Weights of a small GPT-style language model, trained from scratch on English Wikipedia.
Size: 13 layers, width 384, MLP 1024 GeGLU, vocabulary 3944, 24.5M parameters.
Architecture: rotary positions, no biases in attention or MLP.
MLP neurons of a small language model. Each row is named by its layer, matrix (gate and up: input weights; down: output weights) and neuron, and shows model dimensions 256-383. Each number is 128 + 32 x the weight over its row's rms, rounded and kept within 0 to 255. Numbers have three digits each. A neuron's up and down rows have the sign that makes its largest values positive.
After each neuron's rows is what it responds to, as a language model described it from the Wikipedia text at the highest values.

L9.gate21:151113125155054093144092063113100152184110134131185181108120144152136053112176126111169137144132128171106122120098142097179178143139128110127108078150124193111080206153099151080078082177149197149098124081126146170124124124095094105171110036096116106125088168138093173131117088135171087157134101066146188165155125197170109139156107120128154094180103113113143142053116187110112158154105
L9.up21:101194147193121146106140107110034161111112132186166136164172109147114074075132120150110117154102096114160135117135195077074229109163125080142131127146159138097167154116129148116068135163103180120130071178139092107058081116129105188143110125120121175130098152106181162112113144080147180130137069101180204091082112176135151124108144141143143114146097103104142090127096133115146146116102
L9.down21:125097232112149103109143127176158168094094138102182157172115110160145153113120122092148179115152125134162111166081173150173106101114167107164172110118142179111085159117134123090079087130162130108129139092153143146144104153137125128166164123230114161127149133129119096108136137117078109090126129135189128053138148167152156088096156188074128134108137104139125156150153143137074124166141
Responds to: Word-internal pieces, mostly "il", right after a one-letter opening token, as in b-il-ingual, ph-il-osophy, F-il-ipino, b-ul-lets, l-uc-rative.

L5.gate597:156153167077130095077130058118100161081113132148091122077153074117105149144210181127120128109207085109126140125108113133146118096132097098145119106135072182146150133188114161145123104153080147112144124127098121121163117137122114115118147090177126115158147050127131122125101156113178088109159091193132118182100176115124167077108146140115112066122151164175117142147088150133107157097088
L5.up597:147168155147141154096125126155117146148102104115165154102138086094118189142135088159149089164131162102079093115099147120125111146061087083149114143171068112140091108128127134143108146160121139148101117053130092143117236086106104182124179129104097099057187122126156124140159119135126116214091137159107127127167175175136093112083110130121189111154168119082149121125176175141127125123143
L5.down597:096150163064114153092188125088117138120079167150104138130133085101106126070118180093091177133201151173116138153145148094097174104150131130136128132185126126100107119207145121158149162207108104095176175145080111130159113169192109098150121114102187115141110108132108131108093141075145143139173162152106117145143141132081150145112116168146088086153175130082140109097099094185092103133107
Responds to: Words or word-starts that open a continuation after a subject or comma, such as which, both, only (not only), the -ially of especially, and verb stems like main-, cont-, consist.

L3.gate809:223166119094073128133141088122138149126168192153092103115081164138061147109113143194116139067171096095083137139155098119127201144105165147153104152184085151125110117164071139135126138124113194135118101200143072162174131082134079141123048125174101100113132092114085116160176146149083107139101167142088158144123165182089143160105139097152114113153137170133145135161135137162051134115116
L3.up809:147044181180145113066155165134105141127195157110152146137118100127097121124141180095150109132148129148131100104171119187085099129156134093139095150162143099189114132178112108100121125086121128127137101192115127093173151078094094152150145149158118154112149108171163042134080155079058147126152099136084173109115107128212145129119121073099076106124137129165145114200140118165166121174152
L3.down809:101177163139116174137092134096142071155113137116157169101119126143230155126131110091077189134098141165118118114095114070123123177192092096109140171119162153167147162119162145108148170097149158110206120164085126122059108105143091121120171119101142079144097164096170107145197107141117164154210180140107146132094093089142079105140108130145146126072170146116081111123128128147140163077174
Responds to: Mid-word or final subword pieces that complete a word begun by an earlier fragment, e.g. cap-ital, o-il, vasod-il, entreprene-ur, sec-urity.

L9.gate342:135105120133120094155178136184107093129067141140138112142085156082161129164097108143140123095084096125070168155096122077107097172131140145120135097114050083107129111156122133147134141137166128187190137148079116140136134157142170151157186105155076133140117139118173122123119076105140129209196068085127084132104110115129097109074105130201125164147107176134188133105087133095093133149165
L9.up342:140076165178084149069180114111093154140192157120160173104132135109150142137167149145083110161177149116085149119129146115092173132077094146128135155130153162132112096150180155113174149147073166094072116138036135127057174124111158110116101151142150157151069129091130100101135087072115169223149153119106130081134157175129131126090097141168153079156122117156187117137121153067138127106109
L9.down342:103102114122096166158147161173135077120071129140193085107129142126107092087107081094098066113131091134166139172159125097120138156112093096125155161143126132104159160121136127159107158076084129133087110157122111163106137086109158140113109158101129132133177109121210147097118121153128158127133116066176166136125116060200098099160142128101143191118168124155123128127158132134172103109144
Responds to: Continuation pieces inside numbers in stats tables (2'14',947, 1'10'), mid-word subword pieces (l'at'he, K'han'ate), and "of" inside fixed names (Bill of Rights).

L5.gate453:148110170126152134204186147076091073085156163158090129197088143126147141112112147111097121126161152135106083132134086175170181114117134139121129148145081111112078119112167116157136116150093124104076096152140119108158154160098109111129125153122152186184139200144140171127190141094073124139120095094122137121174098126119155107127098204094168112149126065184074108114117083122099132122066
L5.up453:088129132124120104192144117095124057111150159115118152117127117126078135082150146111119118096116120151158167133158046087138100170096122114115128182166119108111150093120132172100168128102141126150127091132112173141127111094124086160133150089090103107109183168134125131149174132065111103106133075163163192106131137103097154135134118132127125130136111105141100115107163136131099118117064
L5.down453:120134110100123112089161154119134109156112122106151129102168142181073194157121123186156144153128130146162125102139157150087124063140124191150071119100150172129085144122172086112164091100171155093086111110144144125142140182168168156089142124066114091183161078104087149127073173128065132072101113113068104065097148127136062124126162119122138105121080178156152118137138141151101130128150
Responds to: Word-final pieces completing split words (l-osing, sess-ion, Sc-ore, end-ing), plus placement or state words after was/is (held, placed, set, located, present), and negators (not, no, without).

L3.gate656:087099106171124143083181139114155120141136127121143101167095145150157148172163124144147133189110134150093116155140116132099096130068114144155116111099105072107161141131112147152146101180081160148114070113152142180147079199127152137119151082105126157122084100163127080080139095132103052144054072095045166110144148107147112057178127106151149159142164154099145114193093148099115136123125
L3.up656:102129191169167108108169104148125134160123157104116075152121134109141220089110131142160150175212119095137137116106116129111117180130147135106090154103152158167167091111113110130088090150145156173125099118124079146114164195142089072128184175114107084122087096157108079137120075074080130124088114156073089136128098111140168150196122077118140112120094120169122109196123152169149189155129
L3.down656:122073125106099186122121122123119143092096116101118115077119089137175147144107134095165122089149151115150168106132175147087143191160106158160153119144172104114143135142155147182123140121162101090125134099110183045129140118071076132167079102155149099118148110078101196111137113113151158140125152126173070126082101114138120104079165097141086123118144153142120123107125131142151090117145
Responds to: Word-piece syllables with "a" starting or inside proper names, mostly foreign places and people: Sa(udi), Sa(ipan), Sant-a, Esp-a-ña, Ha(verfordwest).

L3.gate976:127138121119110149134158117130081148182093186159027131126114063151156131192163043109124150154105086107131171145129091144143129108185165156113088144125121139157129127145109146085137135119154130121161125151188139134165118144139201125112158094082175154107100171149144156101147099118174096146132112090122156124140097079131110035169142136141094134136115143083208109125142193161054103193150
L3.up976:184151114071067119120087142141175130124092092115097096149117140123124122154105188081129158068097126147091115120085143140178137108141172117155168089122088144146101142125124112100129110103077098072112103188106183112151115129161082126159125112133108103126119050148132099088097138083116161136136120116085112102100099152184129158161113137119143138056092111118112166115075077160146150154118
L3.down976:102159198166151109083082099126145124179124144073209161120104076086137117074127090149153073116178159142101149103134134159108130110126096130075170129102158126135138136141162102164076062191151134095144144122150059116095187199148113133146102117143166052150137146148108130124114111088099079046160082149086122144165153107144150151101166152110172121194108082126091149152149174147161110147151
Responds to: Word-internal pieces in names and tables, such as Az-er-baijan, J-ung-le, Cu-om-o, plus "who" or "of" after people's titles or descriptions.

L5.gate751:135095158114118159157133159097161091067122106137144133113141143169141153149126073108130161129132143112155171099069113160124137095125075090127151181112117080142072079167111108121162133154043185143114121067141091147130131135092100196104133125147095110217092128144074136154123125130141152157166055138145137150128147169108129156155119140148103069126175140171181087120088084055134168173124
L5.up751:120130164150138126120075076146117109109070130130121162099155144123118133127093152127114176161153155178152158093162137157209138124078090120155096105138198140143102072090132083093137128133149132106096134080125119185086077154130074097121182084113144102174072098144146158148138091132086147133186085166108131102125137112101102148131168153129108175196103156173098085079140059117079108108129
L5.down751:100115094174085126113195090087168168134205098113116108147137141154141122120163110136119097124164108076074129120140160152080189158125154139127154099161131096133164138213137150191150163092083058111166128208079071124114147171105097125115092140136125127063142126070162124152140176100121143191114132154157145114093104107134122094139115069115078126089169138094130207095099167137141111151104
Responds to: Short second word-piece fragments like il, ir, an, on, al inside split names and words, e.g. V-il-nius, Belvo-ir, Al-bany, aband-on.

L5.gate113:187139165126124108141212116106116140127162195097163136163148132169054129167169127191126129155123111053131167113172160175093151150100143078133130093151104115098149128160145124156144157108177124115090113118200105182129150138100115084133081088108169143100182131132108105155145188120148097117126127085090089126125091172121077145123129072163207135109139137122154184147128150124144190108078
L5.up113:109107168160127079146104163107110151150065174130149146123125108077170155121142130156101125094150069125136077133141104124162127158188115090110132138157133121094134117178134132082114180137130117152175125046160126127127145071110130183109136144140127149168192133115079120142124183180124097122091124100202157135100196094144151135115135193130156127123142146130130109133136117041105149108167
L5.down113:081102115124126107078157141124181142122104151177069133145116149088162096120128142154106091152195180123042158152109126115139155138125113078133098151100078118115069109108098189144075110149147124114100151107151202141119115072128137134169104146156149118111116134114120155128159103121112152150117181145125119110133119125128126121122109092146086175152098121120070208072160139148115124138080
Responds to: Relative which/that after a comma, sentence-opening It, and commas or semicolons between list items or synonyms; also word pieces of repeated nouns (esophagus, genus).

L3.gate983:097111118148094143116166130123172127129097118127133200118119124175105118162122137144142154100175121143092115112080106085099145139107134131142121143118121124073126174103171155109085133121130148144114111187125131165184061138166095125163154097072130131090123133187152195126074110148137081096116118127111150137131182136086098114117157148148164097112145115128102075117077155168103092146115
L3.up983:164111153168183103129089113176106162105168084098153072147075128055154143140087113127125110098148052176068119098182025164084145132092122179190112196123099160139109151139147176132105094122101110126117092158119151122164074170145128134159175116077136161101115143093149162156092072113119067138109183102154114130121114123103104088133150098102076080090147144169154086126116133115135174117129
L3.down983:104090110129083113070122146116159187169157105171121153066179095103207134131140154115113079128132087087115113107083152129118128057100133149113077108143115079123155137079135148119088178097117102141156217143131167073058176088119159148166133168145181086164081126113080108127157120166082147092102128123153117060167140142150119137078141120105100106146099162141102119145106140123139076172162
Responds to: Single-letter word-start pieces, mostly f/F, that begin a longer word, as in G-F-A table headers, f-inal, F-amily, F-ulham, and S-p-anish.

L5.gate599:125136131131104165117131118115082125166084101097164156139070124174101192181100151153155185178107181096116138144111188107113098186138152124143123120147054101099148104153126140151104066139065123108100131078134155135110066136142096086161169104100064109089098153143090147158125119064138113113083067155073075122154082085154159063098112100163150156189106142144108098139117130148123094131116
L5.up599:139103100098041111092119119117152184123100065147137126154120165100082088124062107152135146111154156086193078111071143051111108174156161168130102142154120170099109119144153103074106059177111064157112145112082137102092133120141098159101159128083065143101110184140113112116205136115141126150095123160158088139141085122117138123072125152114150137154126153173118089173139111086177054107137
L5.down599:148155124146116094139110069141135098125087107163108124087233155111137150103167153109119159120148081141054112126140135155095110166080120119135152161130137175188108130154164097112102179076202069090159120155162173158119145195125137111153145093152178124100134104167110221121142103129132106140095110089097110109095125195061126115137128091095121118140105065181149128153153102138123082119146
Responds to: The first word or word piece of a line in infoboxes, tables and headings, e.g. "- Years active", "| Loss |", "Singles"; weaker on "hundreds", "There is".

L5.gate1021:175156069179089160128127110146157095113139108105146143164146126162068175114122091119073130139104153144093145116143122141168162097127068159113171163182085164149200123071127179127123163153087152145118118094151113135112105138100185159070116067055152172122158137101113094118133152147129103092079125114176141143186098099113149109192122092167105149183120085137112135143164156159138108103120
L5.up1021:079134151127182151166112102150177115115108128116164094107148177115080221154158131135145151171073156129058161179157111112197115127121108111091116168141097116178211126112140164209131125129149147154124083153085134111104138127120163207156124187116175153122126081146115121164180127156176148092134126167150127161134123134136069144139121126184151136169155102113138085106177145154122104141113
L5.down1021:118097157144141102071103127176105136087146161142107119140093106069119142210103123109183120091151137117094087137105111089089091112144156085103155147138127131110119151189106159110193112133171142112111127139157112130166054114090117103094165095106134174121119076174113111133092082168097126160121186173135230229120130109122114146123145153126143174177169239148081173103215103106117133159092
Responds to: Subject words opening a new clause, mostly it, which, that, he after a comma, but or because, e.g. "but it's", "a society that would".

L9.gate731:076168131164091084160181078090108197193133123102121163083116179109109117060126098176179121153157191101183106124131125173132096183128093088157151141121138192122130112079104147115155095170158171138149173151078148098140171098150171103208166123134151125070127086134147116108097141105088164090111125160140154047157117150093141113116096104172158081120158071150181053097136172093131092154128
L9.up731:147157139159088090176079135158041111121165138100105142098134160182120049114109117088150155085090151170226117139142143090127101167160047099130099112159145162152140163132097133118127109125128177157087176166057079161123173109127143083171135167148117128105065144175129149121193093124130134114087167082166164136133087102164099149142115144120137086081148084075178099095132130081056082143137
L9.down731:136140111126087127119139130068176135125122123163156144158160120114105148114117132095118094099132102145156094123108148143124141167107130140115143118132076079098137128135195142159147120068143144164159114167169121144110057138110091126115119164174149088111121094161129148143147141101193105077094129082175143098141139124149130141137117164078167120118100117157036158156142100201171178131169
Responds to: Word pieces completing field labels after a dash in Wikipedia infoboxes, such as D-ensity, Subf-amily, Coordinates, Genus; weaker on mid-word pieces and "of" in prose.

L5.gate739:161155106140190089118128066116039079111118134148138107141142111145088151087079163124076086072141101207158091150104113165105146120143100145103051154099161020097133150111146112118118097137124109124104133155138121141090144133054158173159071133127113137125102129162126057159117119101090133068111186119144148132156124079138090071148144105109102117133171105119144105118130130173108112157120
L5.up739:112108171159156174107191103201106154195112130159174136057195125068135110136152103103107141151141150055156134136121171158153149155145101165176103130202143096073145163125103110125092058131138114145097143063143047180126108111126113184217150170093107119066161147162122125138103101131132179117078125129127125193148153127135139142131086096131114098178110106113111084166138130155135093180069
L5.down739:112067067133133132147091137117064145067144149175183170146082125125080111155085154202130103097087044125077155140117058137133161118113136079085129128059133155143084136109197049056096153109152154123132133167119184101136139121109115125083102108124156114108104116079103107116096106153123101171166129134159137151136108121154075148165183081160123129094195171132134151134098134115046111127083
Responds to: Later pieces that finish a multi-token word or name, like c-oin-cided, mag-azine, health-care, Squad-ron, dist-ress, plus some whole words such as cover or Air.

L3.gate195:102093112109124127144170139123132177143098123127057122118187126114156125131116098081125223133134149104067098073067160185172139150113159091176102128085080098065131096164098134145130136153108155125139140160073165139200068144104121085188190090137174164137132112165126142076071113134110129122148099109170176089143110181084091147152152102099104163171072181153069124102047102127087155112168
L3.up195:128156093102180181152075095084159133137123113155157095146153106102104189100147128096137169146142146142071120198124120109099174166151064116147093146178090138121117106137131161099060150154070163095121071121073108115112153145043099156198130169121122071178062149155145132126100108105122072122053092108124166102111117086146141029150121167142112066123099153123160049076148090099128158130141
L3.down195:235118183174094158117192129151107171094117187067084153133111195192145149127144064179135154075129149176101115108113127147172103123169186111162172129113152131163169089089142192143162120132095131155091053140150143143180142074147174121113132156148116125118157133170152113150165158083186152239173109114152162109172141131111147127093122156112159159123138145155156191155142098122120131113040
Responds to: Endings or whole tokens of a sentence's main finite verb after its subject, often split words like t-akes, desc-ended, sw-ept, ext-ends.

L5.gate686:110112062087098094160164069114087139134088104138124178069172144108097095171094139040150152099096131147141082145104157127187137138093176131071137149109104107154147188125088153089131120149161146152103082041091119102160138097157107099132189096092139100132146100158175102110104096083186152153111126158127136129154107131079146117103123093114113106184187125099156139118108142133108164110116
L5.up686:116105166137062166100152160085153162150101086157139174106113111148138120114134128131124118130137156110065152131136198104160046129216192121110169102129137101127181118140165137128146091138132106174137199147120162119126168140177078121042102119145090160116104127106153140162148163117135126125181096080121125123172129095140129207136158146184106145146105057133136154096059117111155044104144
L5.down686:109153112145141092139144132135103091104164165132170144114130162181094143157074089114152167147210132100160137199104108124098130106085062173199157168180112114160120107139143137107081160124107070125196084147102092078124102071122125105159155127142103075118097149161143118160119106194126157102087137141139107114123156188115124147199107139126138096118087134099101198033163157153146199164122
Responds to: Label words just before a colon and value in infobox lists or table footers (FIFA code, Source, Floor count), plus mid-word pieces like el-ic-ited, ad-op-tion.

L5.gate714:176142166153142146115185107152161158093078126173151086166105123143160123145147134113116118108058079107151099132142092165196117094102084118099157130157119195088133147133183124132098076084185112058141065130071076184160138156139159164148160105099138182070116119155101085151114126133147098110133108091082144105142152114104170130197170099147131125106132117181121084171071147180087156172064
L5.up714:094150171121112092120091107097168096093161108128159139127149148175117129125111174140128145164116164103146137109129128128096137176045063116153196133164105140119057146147075149161098095133072135058164089075106114139117093130142129078157151096086109111123165183109166125079157130144133147115086140147057212103066155152190074142118115084138128163137133064124128124204163101203152162167142
L5.down714:121147173215146119106163184083149142156108109157136066111173079137177169166160112150152060116179150140098161145189126148125124112154131125141158150122136133111081141153175190176144136123154128078111140149151162148175167140157167078114086123105148135150146086136096136160133165118184145189152104157143121127165161112142158132166129127122127140084182114083090123109083121136170160131116
Responds to: Fires on a split-off initial "t"/"T" starting a word, mostly after a bracket, quote, pipe or hyphen, e.g. (t|ransl, "t|rue", T|ongs, cross-t|own; weaker on "all".

L3.gate614:120159120163134163113169137098142088159154125147138181217159118077121190098085094112102144144146142105121160133060098139150117061091137074164170161144098112108133099094128201131095116145088121155174103118158103126106112085133138120114092137126142091104119131136082154155159176106117146153116099117098143172163140167104212101148080124145091172126106155118126194108117137088129125109196
L3.up614:083100122119113084103150166155126112109121134189146126139185079120143099052128098130114123174213136086151100096067122157114101145129121126128187175141175127119110103068126164113161135118060195129090157120122100182134086135178139124086156162147151140129159125099118147084141124136164127157102148117146189140184106133124174122188128158065115136131167211132146102153153099130143123195138
L3.down614:136094093113133142151115188111120168095117137153098102109073170166145076154132139127151122074134149107138125163130133143105144142130107156136141085151137178091133128113090115100128149117058137137146055160086139075082111134175108146102118078103085103175120051138219135110176106141118147104178078147137081134140142137112138121144114121122150110066216094099107125137083127172098126159139
Responds to: Forms of "be" (was, were, is, are, been) right after a noun-phrase subject, often plural, before a passive participle or predicate, e.g. "ships were reported"; weaker on adverb endings like definit-ely, alre-ady.

L9.gate867:141127107177098166132152070146087132134108169097152068138139128185073124139150150094092155105149158166126133169146106138120141138121147126076145190161107122136148092101120168141154087089113117089105151099156109127152129082083094111110137135092100166163162158112116111161133165128169120100107101140101122190111080113106148088159160128178099162168159127164094158105168163100095115114133
L9.up867:135168116101112176115129129185096100135121128149139185178156129071067177138151166049154161107137132122118155149171142108052140154166118143128130082122102158095130116149061130104107073112091095124146119137187098161159133086124128096128179152167101139112145087096078155144114107111130133111090129160120120104103097134061140114131137124156100114105146190152142055144166077112119138194120
L9.down867:079118095144139092083070135141142122135076145127092094167128097135143119133126118161120108177139169129159116143140122107135137069094130131099123126181181118151112161093144107103153150118095119089162072122081078109120152125079126139128129141109161149168075133134134141128173126117145140172157144131105129112140094097105129143171102145090132141090113098121131205062130143092125128125130
Responds to: Mostly "no" opening negative or hedging phrases, as in there is no record, no longer, no doubt; also "in", "for", "such".

L9.gate429:093203081142149169071107104162140087108105077146111169122180132105091124142107121106171091166161144108127080066118127111103098183099156131120217163126156144100191136132156112155109133096096058093127166178086151192120116151123130140129138110114118140114187130116093118149140107140130178080080107082130140135124109117131099153138106118106088146106141107158074157143114119141078161127135
L9.up429:069091129093162098111128105121118114143128095172082133135124101191134130160118175155204109126170079093125175098157166136133168114093102132202117119117052101121146195089141112160149111118142085191157169131111109123068082130134113166109077135098166099154111114169127125173118099089105130137166120136192087139091141113112120059095123116138083132136101050164096106155092136126177100108142
L9.down429:106156131097076175097102100114168144117101122112167100123131079126098109142173121114092168133100128081052080169074132132119131073104121154199116122169166090061102081115120109131182161111083150106108163148152122095112128068137111101070129154071146139101118150135132145144094078144153047153121155114134130140181107154119118031113115195095144147121161092083095142084153153128157180142128
Responds to: Short subword pieces, often a single letter like h, f or s, that open or continue an unfinished word, as in re-h-abilitate, in-h-aler, Un-f-aithful, emb-roidery.

L9.gate689:129099142132111148091172104104082177157061121178170084097158125090164183168135115087136115163188159133170146131135101173191148072063104125109126119193148144123161149086079146146128122076154158101123185089130107125132093135147176136138127130173112151131160090125161114093137108144156159152182138091093130134079156096155119152136093086100103092160153154145137119088139126161115078166133
L9.up689:157116135155104093148073097098161101131156075149156127077149103140111140160176137095127111055060129176104126127117082140148106150128082141166122126125130111095081106118142129067194125154107140145112125063149100083142112067154055130172127152141161163069115075120137089113135030109086119148119151098133154164168208118128185118118109093117138120142133132188097151170158115123136137153041
L9.down689:076176176103103102091180203185178201172174114129130137185140118112134146143111093118114139127127145112163123138130133124186099093110177121138111124153107082125110059129099165183157126091134130103131135108103141155105080095098138093111161143094143117087110136122142163120106130135135081114110135074139122125124104146133044114160154127130148111105178134163166083128083123132146139079176
Responds to: Responds to the first piece of a main verb right after a subject name or pronoun, like t(aught), aff(irmed), be(friended), and to "be" after can.

L9.gate716:157131130116168072116154085140137183179092154175143138142198131146150107113142139151139112167219142165099095072147201162157142143087087074086162087163117130157175158113085192090126108161104037108124162122136133159162144126162125146135204099144164121128104169177170112115108097133188145116145096116106080068085117094102148145146145127084129111122095115147104148108201167122174136109091
L9.up716:159113135147116125132124163089115125110212138065114126120159135045120194121137138128114128148139076100073131128128131139205106148128153183093110069179093112149128106071154099133157104122124130154149117179161112037128136110152099169047126107144119136133154140162134100132059148109109133147163129147114144141116129144118113119105073158137225157116151144091082157108163054125126139120166
L9.down716:155144152071073112072152159142125089134077076134165125123138124148144155119126146141115130105120111110144138124144116159168149098141114131131111174131055145143138135150121151158105111139102186105106113101150131168162088213116094116162109138095084126192194133154116118086200128091149095107134112135161103117101183098103118097103084068135114133128120111119146167078136169168114112079064
Responds to: Connecting words and punctuation right after a proper noun or name, such as "and" in Romeo and Juliet, a comma in Kittery, Maine, or "that".

L9.gate346:140099090133144106081121110121103086123111149153127169117144142146120123124153141110102113163182130109155128111156122129058098131138108113105145096110087135156124115146110205073123097179110177100151150062135120169110093114084169116150158127145152132114053123125099144174061126080069127066139129174127148108131124149092133107179103129107127130120145132119139170153183124173083172133077
L9.up346:062150130135131147157084192154088084146161080184121161110132124105180152163120125093099147087150052124115114086129137166102148136206097062144132118086092089108111169137075055101140133151091130113113103170131172104099099162062130145119085177134106139083098122099094167104157108096145125150130148144109201130113101171155100060163116159112120096113111109106168133177090120106147120174101
L9.down346:101123055121068176151104108186104156151138134086120102111074129128053104161068120217082177094097113080106149117094110135139104082142121107059119178167155177138174138169100094083169114074148137139094116137168089142112146084160121176157135060107199157126101143114189102120125107150112088123146077120113061152099093116140148135147104158160168114102139122124115162110164113108111151170156
Responds to: Word pieces starting a new capitalized word inside multiword proper names, often in tables, such as Found(ation), Ind(onesia), Records, Korea.

L3.gate396:124146144114128119181123112116139092063129105088136195134094145115092203103149146086114186137145057170060148165111090194094130146085056072074110082180059148081156102142107182126046199148153136117145117177131122221110133127148172137156111111111124086118077120165124131151108136121113120163181061140121125071108156119122177109110110139165132125151121104182168135063108142140115149101151
L3.up396:111124102142122086169106113102148130105090188165087152108096111140121165120132143120132174150135077154125122084127098119104128157149117112103142094168096148138138151212071109110128158107138158077172113168156117180146124120202211122146103116147166119174082135116152166156096152169110130161158143196139156145129121148139139107126186150104152128119148117139089125104118082102105111179078
L3.down396:131103111068099093126102171146126129100108128152141119113101114162108135139131142151154093096187110109140118138133168168112120079119126098131089139145105104106104110095149084107204176127132094130140100110169143132107142151121137164171125130175173114159096086155152122113126134157133113134118131181087142206113196182108126109161094136159196120118101164090113179165098083121105184094172
Responds to: Final token of country, state or city names, often a word piece completing the name, e.g. Pol-and, Hung-ary, Swed-en, Georg-ia, Moscow.